From a checkpoint of a small transformer trained on Wikipedia.
Training: a variant of Adam for these matrices, 153M tokens, 9351 steps.
MLP neurons of a small language model. Each row is named by its layer, matrix (gate and up: input weights; down: output weights) and neuron, and shows model dimensions 64-191. Each number is 128 + 24 x the weight over its row's rms, rounded and kept within 0 to 255. Numbers have three digits each. A neuron's up and down rows have the sign that makes its largest values positive.
A block is one neuron, or neurons of one layer that tend to fire together. After each block is what it responds to, as a language model described it from the Wikipedia text at the highest values.

L8.gate19:133123163124132134098120139102100077170160139134100108138098123150116137115184176125089166090151104149135159134172095098104151093118159089109115133161111101125109113125143150152114132117172127120131144147130133150130109143132151146176121142113098094141155150159103126075078114111144133131133130162132144189109142123148130126103169141163122144129108145148100114107138124126092121144142
L8.up19:152130149119155112155104081177105179149095125155105151111143134149141131110085137123149101129116145154110104132116147208150120158165152092095113142118137088132104150112143170136130093138116088115132156130075110121145139128115130124139089142144105120136136117145130111129140079195146113117126110147130162106105159074092148133126178102129127123135138110115152140137096152134135134124154
L8.down19:111144106128127094106149111095142085086154132102125118182141122109145126158129165129120110118168134136135155114112155124094167135119113093113151148122095119054125048138148131165138154102146119182126120081122140111126138134109170116143127161111134137142111139126118120134100168115179114091110129142148150155123121100146123154104113151112120128184125104125093153121164111118134100144093
L8.gate51:095084154159137136145093075115132137157120152094098123150173116129138168126130146134121139107138133156164083141134134141109123109134110117125137125107103072121114112153158114169115118147132095136137126112156175174155134179094115124125157126124165072158154117096123142126139100101116138107122121144136186102142113133140126121143168107126111101162122131104081094130118129118151155155104
L8.up51:096142119124124137107116113102134152143111125169114089148155132165151148113154103132133138076150142153093151113104117125128114130119131117092118133109086113138130111125158137151141138170126135089086089144130102143135169123112141127169148165149105131073118122132149141140134095124100139032119136136152169160134181128081146142137124142126097136118086114126103164139089132120119140111135
L8.down51:115142122122140141121159099108150100099098100154133144147145113099152152152171157179130137124104171141149145147133127117098167116134152102129132155142124097205175171137105109139114095150123118103110166129124112109120122168093128131132119119168102137137154146145127112130147131086175152126073120140158128183117125116131088150153135142116090116138150112153180166143109149152124160182162
L8.gate161:154144130090083121139125131091175121126148116144080102147153096127175156068163135124131080149126116135128109138175152156146135107147144120093139134145103104142109100155200135118151112129120105127099141142161096134147124142113134149135130134147103085123137133094158112092122127134143112097103104121137136072122130116166116139117142115138101156168145127108133146121124139162123117144114
L8.up161:140112095109140153131115112126115096163115128172097167104111126101150122134110152122151111101136145166108118144142143126110146130158150126080096136148122128109118119179136127142147099123119104115126176131097117171121098116122169176147122149123133125123183140177147062089141139152108160111169141167133155121133080096097166126122158139155095179131071124153111138137084097120112152134106
L8.down161:133082094130138108139103097139138080119128116150144149100101105142149136074122145121110147079157137115126152107140143127091126108101149076095129115109175106110146202082091149186131115120105133115121150099096148142161153132111119121113147119164111083143150134111175106110121116139157126111140118133164123124150123172157148131136091107135100137123119117148139070145099129127136096093142
L8.gate176:141142114156129106094111103107119140110172091179095089120117133149127126128171103101095160150127128162125169107172118177118121106136139137141150136116121078147145125132142150130139113114127114148102112164118128181153106176101128153122135172133137086128145143142180134108098114174118122071131120112148160158131137100095129123125150146145088129128106115120110121124095154166080114107129
L8.up176:086116104131122175147140090106144117170127097108075104146124103130110156145155153154162116124159098142109115088140127103113108119105138119154137104126130123145142119106142128121107137127147097104110161133122106167144093140144142125156121094172162087132113158145114098162148125161162094104104070142186161127132102101141147123101145109185143117112106157123124091144111143134137118167125
L8.down176:103132057108127125128130092097149127121150134167094120137167120163097146137140147142141143116139137133160128079164156137112119121140152086094131112154114095113129167141107131141160140124127171115151077148085114119111118161072141104130130147115131099121106145129123124136125132148173122092099114129127104138123143097142126130143137141166132102122129116142134134169105137121111127129162
Description: Separators and words right before a person's full name, such as table pipes after party labels, colons after "Mayor", "and", "bassist".

L4.gate53:133161098121112161089135092104149133156106150130096129136169123105096123130099183120150122108156141095154121130156141138140141126093142126109123136146053141132121133076159091127107110122105122093100114133116116156147090133135154101162128127168182066118138153142144118150151137165162103122102157105128117118148101157119123117176162143113165128149143126140159148135144133132171125135104
L4.up53:175137113163149120115161153137163123098158133127147170083141140133095139126127128161124098115135143106144180148174111110097116145141151122128122121152137192117130147128110099150134136114143137128155075141091134056152166103143132155143101131144155109128097157120136112140136149097123143138116100157114116142104084097157112177132090124146114098091146081133172113123127131138102129136152
L4.down53:132107115117070138174114188154134177113112114116166111153132141136157106096153139077150118126137156122144096132104135132103136144133113133142105137140183157049149057143163134088155146131175147165168114128108129127120133121128110143125091146127077138146097110158108124170136164124174154158128125141144126100141141097111148099110111118149127127133124098108123145153135153116152125115116
Description: Final pieces of people's names (Her-bert, Mass-er, But-ler) and the commas, pipes or brackets right before the next name in lists and tables.

L4.gate164:111102155154126134096126075074136152154179181114132113128128112112102148101153118106165185127127177154119122114129129115135147124063131158145129115107101126144133102097151101185140067141139127103117124163147120141125145151143161108157126091088145151115134102162133134112129122124105132133100125128135138135151115134108155104158158099106137095138085140119097114142095122174124145109106
L4.up164:127165102109086081101140076135128166137124105108090116118117111125129135127134150144135180146146135103119124144147140119105122083123082157141149111120143119130128131071137099153104143109145119114097184112140145139129122131108144127167104124143148141124143120127148142154147098125166145065172102114116104106133151166148185100151128139085140154135156144142154149141147178111109072155174
L4.down164:070133095137103189130170070107102142126135153080128130145111111138112133120109114151137139145146124134102117130135154116160096119156134089174117127149127140060146132145127115123139139108124121098114141085079136128107135134098133108164156149128092136125116136075145073145140148089121168117106130105135088149094115133138143126142150130104140125153103126115176158123095124132145136085143
Description: Prepositions "as", "of" and "for" right before a named role, office or award in biographies, as in appointed as, position of, awarded for; also table-cell dashes and quote marks.

L3.gate36:146129121146118136116135143143118137125096137127081090147097127067117123128083172124082107111109160112104133145147094140170158121094108139085137124089083100113095118143115144123163150100116176137149121122137101149137165121122113161137148135145127130104160126178107094131149141129102100158126096128155125136152107128111086093123158108118105137161154157102107175143127136111111119158094
L3.up36:098137140121114133117105117116142107150119147146114091134170161120132114112163127140125121143128114110127153104109084093167136091134162178137125096083150132107101116120144146149105117138112107102160134165132123139131121121191149106158109089103131126132081118157128129099156109153113127111113127099153110154162116142178122110093108115154111122127191094142129114148078138095124086156086
L3.down36:102106119150150131151068098091120111074141160081154137140113119177081123160149096147134088170113102150125135131161143150131126115099116147109150126165150139140096198119094089096126150094124117119127133119114115127110141144091123165147163151095149141057088087103130131162113149137166118143143120090099130107141120117106115137184103124133133129117129108132152130133150122115167148120142
L3.gate126:126163142128116134167090157090088160120120100115138110107131105129100156129093123127103097122114128120115123149143103147159130132128110146090136128130086158125101124121153163104107135150145160129127140129154099188128134140097112069091117138146091162090132100155157124162121110111134114131129145115163130179112088164108102128090107124138155151141113136163126117138111114120107136121143
L3.up126:106134096073136145142116107151141091104161137120143135153106132102106131165149122132129167164140143128128127172129151097126150158100167136128143137060109125128138112153084080192118164126157138131110142116141124153148110089151125126153141110105148138128110180139088106164128141092155095133108158131152096108158140125159157074091119109179120111107117109125079147148116119071117145111123
L3.down126:135158082081119119146115120154151133157101159113166158137113130146102109163151102165149129104129173100128160169125123161109114135126127145133142144147112130149121085132104113190121177130143115135172152139096135133167107107178136145137115114135141128103137194176133087120148129145155103154146129155150074090121167146140142114099145146106134130137111135110132132148117124106122145107120
L3.gate134:096121138121078125131143133114197115115127143166123064147106208132132126136112049066100168125138125112162135123128127099119124094145098149121155170105137134134134130176144137103096167142120144123105132137155108129132174126100109148128152131121120144117091129147120079120158148120158093125151145126118134130172110116127093116109106122146126157146152119162072134128087127144148132125147
L3.up134:116118129117143089068128093126166160123144173132142086143104132115119165156071092135117112122144126138139110130137112143145152163132176119106154140133078137115091120157120129152109159169120176137146145107154103121157122163094108126086120076144156124136109082142121118151151134116156135121121149087137095093131121133128126084095142115162093125126119116108144155100113169146125140134112
L3.down134:137132143126102150118112118115149118095107099116171108110132145103125119170113127110157114126128135121087132158152154103157114130115111149108135142133087142073141144113147093137106120126117150122069168114130110155100143146143132121160131167122083109094135141122140167151161128114111109138113074146098126153149129195109087094145152101122162114107116102129105149085144107113166155112126
L3.gate152:156114094120093189116121153127153152111153103123154084134138110149139168125125121126133069106099127125092101145123132136173172136127125136143052147112155102134132109178158142129111174143116120160153107103166148105121101111128115138140119094145124133102134129142123106152170129106100171155108134119105129097162109108127111120100099155153144157120105141121119146147159160125136139152168
L3.up152:140100138131092142112106150107086151112134140099139049119084135108117082123120137155141122109167151142133103137128134158135155138127084146144123137117120156108099150110119104139104165125194163146131090115140122119120148141149132115132126149146137133133099113142101107120148109152153095090100106083118116190146161103168085119105131146126091116129104119126099097092092096116124130122154
L3.down152:128148147133146147140099088129170163135118152159129159146116112147121110146125086118133162161146121090133129143104121152106123095148147128128111114109135124000136164123122136146076076090133116122107129129118147136135116106145088143135147159130129107105151122131172159107142137122128136137152129157139118158128132192129171136144178122141158094103085104124105127169118159116124110099122
Description: Commas, of, in or direction words right after a place name, just before the larger region or country, as in Pasadena, Maryland, region of Algeria, in western Serbia.

L8.gate109:083149105078119125121129158122118194122162122143129079099132111128146145124131164154155140125119100163121126131119119147122135093118095128144142122137091133139145083110127157201103154114112171149103135152140118113103142179148140102114110099098163130133138131123114126098155119122102177075171122125111143142129092135118158118112127106121109137124096109141100127145111135123125093147148
L8.up109:093146179102115101141094164087093179124134092117153130110158117081098130142098184112171119082095078138163142122130175130140111152155133117141121133091120144140100112125121109144153121158125132138165125115134124081129108156162146139089129130113123161144089136165153140130148155141123118108122152092171112141137094113127148117140100100136156127133124103112125120108141129145160144097107
L8.down109:122131177185089141137123106114130132058098129118094088137102120158129147166087158138127163150124093126143143148122110112149099144118140161149131143062085132055099162144098137173129175113147142120149135164144088120125106093136133135115148156093149145151120092105102117128142114149141125118149104088097145137132117140137136182146083135144137104140160119128114121139126103154154100129115
L8.gate132:108140117161137119143106151080103116113135146090145110137110092105119115127124170123098130124111144119151163126122144134155105138135168119069124122110135126176106126121178119120129164126100089147114130094160083154149122116147127142087121164128093145117156158148161117130155171117143136124101176106145120126089117141091096098153115141107103090138130102136130104129109070119163115082128
L8.up132:110142117195122180098148089083087134132194128123122136116108118126130127153130187132132115145099087095133157166157137133098127138135111141101132115148103149153138124153133137145136139133143128131118118105142138177137132127108144131113139160134154137169145143148112134131098114140168136112162155110165127130112115114076168084101077185139089126123109093114065145147112078089157163114137
L8.down132:116132132150159097108120172188152160145104184107134102204115104119131089141182093132113131136161110134099142137151145104102116113111137148152121136091098146081107151080156098133126150104102105126118154170131157122150153064123124094113138102156084117148123123084137106105123139137114130174105105139102132123162120167129081163081147106126142139132129134094130143129132137131097119123149
L8.gate136:147092127169141151113117140103083113156150146096159103117143105126107157139097188125164132128121151146138137128163095115094103098106105125133105156118110153136121116077133089153121132154115128099129115158142124128163118173111127098130128087124153122118151130154171090139121097109162117144118130140143132128154078137069124132126071128096128133092142133106148133102107152121121121127159
L8.up136:130141177102090146141138123102132115138096114120110111111175126164134118082113151120146107138084108114126125166133135113107116158126162106153111158121113168166124132144157131151131115104092115110107137144092117118143120204122124132133101151085110099106108117124160126158121074156171085116121148132169096151131107105140107114136126113146114089125136160103122129187150124125141107121110
L8.down136:133061133125100106160109129144119107120147129139153094146124128147154133149123097123130164125137140116143097150138164140105112157117138153099143142130164114092163161112135167083148153114151133150124106123102135119089124114123117126095145136117139177111148088115143115134143123103166107151192129109087145128152137160114150154093128146108126091103074153155134126136129159114130121121107
L8.gate208:129133149167091139123141099116118140125156140144116184141138123106147142126169167132106165094123155142130149151140097148157121109153110149136141121137131159173115125065165091165129148105132091110131120140126149161134139119129104099158153116090127158083151166128154143112091116164132136133142117129154085117140097116128144115152136107111142138139136155081108135132060113113122127133166
L8.up208:111104073163137157126121115178096149144169180170127157149131164076148109103108131086128104119121094133150089148153154091146177117134120125142113146157136150103118148132146136127117122133120133112131113130149153137084130096108122105069174131114100126097108094170151126087139145104137103128137129122117117106126087129101144140152102103101133176127107116095159168109136126140131109117109
L8.down208:110124082135160148142117111102142135085135097068104079081096119097129125074131114113146157153148137172172148149169115158134153140110110140161152119120128126184107172118125159112108095106142136155089095128156119111112119125131148145168140106098138155161109122113125092124105117100102127124161103115124199095110146118117127104151132153090131180132106160115099108099146132131088160135120
Description: Words just before a person's occupation or role in biographies, such as nationality adjectives (Japanese, English, American), "as" after served/worked/hired, and "appointed".

L8.gate87:122140146157089162130135070103107140142119125120137119221124117121109144160092144176072086133117112138145121098136100162124137150148144138146147157163079144108142115134128117155100137132150122158107124155135140123091146135106176164152140144127135123079145105128131129094161103151154114072155126159106122094115151137124114101109123099146160146135118125132116149129114137147159111172132
L8.up87:114123135132080152160065144113148122149112176152101155156120155154151141148090146160146133120148091148142142131156117175126134115124094166138138118100091083122140100124126089152119102148132172127123163137175117152150127125102121121127128102119154146132124116156108094147144117111107116136157167142110121136110112127150165090100111114153117104141090130140156115157138147107135110172153
L8.down87:149153162122107136103131129112146154113141156143141115131126166137153112140108127145140147078130133151171111108110128132132122126154098134098142157149110135054141155131097131158093061122149162154155146084122128138156140147151113154132134137131149123121093136152132160148119126125173124097195106124127153139131131144134133084146114078138112135146120136147152108107172109090146159131101
L8.gate93:091072154148114148178109116112119140110116094162147053128111159112152133160128095092131148086127092115086110130151132098116175110094124159112146148146116136125112102125133125162082104132110143110139170119137134129156133133140142129142148123090137123059119091133142107114168119144099101104110146140122149116147169133128083119110144111151122098117121120138151123129097124117165138149115
L8.up93:102098155110115150161124108177119137138096102106102113136109108155153128124104127108115125112121088133171165175124105126132128163171128158117114135137090153131086111170113152141123139124135120132103147153154106102135156146098100130151118141113148121140129130121146135137154148101124157118102109145113090114151129138144075099092138098095109124140122125161132102124110111100134149144147
L8.down93:146132142119070166135133113112164145106137119103139120147124116150144129132112128122122100158089143136160135154139140115120114150134121155123161142144109100102156155143114144149137115148152182118166154157135118115126166147150170103095088109076174101134139135171120095110145147151160111111127158140089139117145163150146121080121130075142109120175083125100130102139121139132126161138129
L8.gate140:150144120128135156119110130153128107139116104159053118148137125092109160161126133119122164079145162134132141117154131128079148121110128108117143144131109128138149139131169148166138147136093120164149091093104146133127135099152165151090140116157118118089157131186078141110097145137113097133140136141105117154120144140125143123095138138152097138131163112126114147120104101060128093147141
L8.up140:117150135126138087108091090120151137129124115101109116151142139148147151121125127116112114142157109119135140094117124140123095127154138136135137130141091093141104138154131149124108112137098129144148129099153125178129197151098152114131162124126120088134153126155080141066118157146128125135137134132134102165158095118140117117149124132100102089145145082115122099112198141134153098136141
L8.down140:111121115094130121076165137132126095122120136124156114114146138120122188118097169102133117131079133156146114096123138126121121142099128177117178139129088140070114172094131104148082101158144180152165147166144125142127152158095144107170130092122128148104155157132158081159126123094131112193145154108098115162097155172128160127100133061183104122116095093128133107147122100128124133169147
L8.gate181:118098131093097152120103120133105159159147152157076128195150101133130127165130155147125131143150114117156109187119124159120143127144133125119120171131114149122128060159107115122155123136166120131107128125149116127125154105098107180091142110103125144117140117136136095171099094145161121115143131120120107082077132123149087095121142122105097117099089109152106134148087137113127131129111
L8.up181:169075113136122103105098135137098121126109192147162160139170131146097125124097160126157171135100136138140099139155143138133164149119093140142117169137132122113177124151081157142113091109117161127105130136114125115106125153117111122149097073082135121138162101143127138123147094151129132127165126089171134126109140129108152143103159155169130120134142078108160115102130148172151111120091
L8.down181:160117124115164079138144077112141149139164078141122146139144139121148184172110124136140148136170104125130133098116076140091118141115131182098168126110080106096143169136170147145134113140089159128114099201123123142118151149114121096128155109116140128092132132127153143166123111139139140093110119095103148154125100165114119105120158125101075128117110104126115110104108089125173117158129
Description: Tokens just before an expected proper name, such as a town, venue, team or institution: prepositions like in, at, against, for, from, or table pipes and colons in lists, infoboxes and sports tables.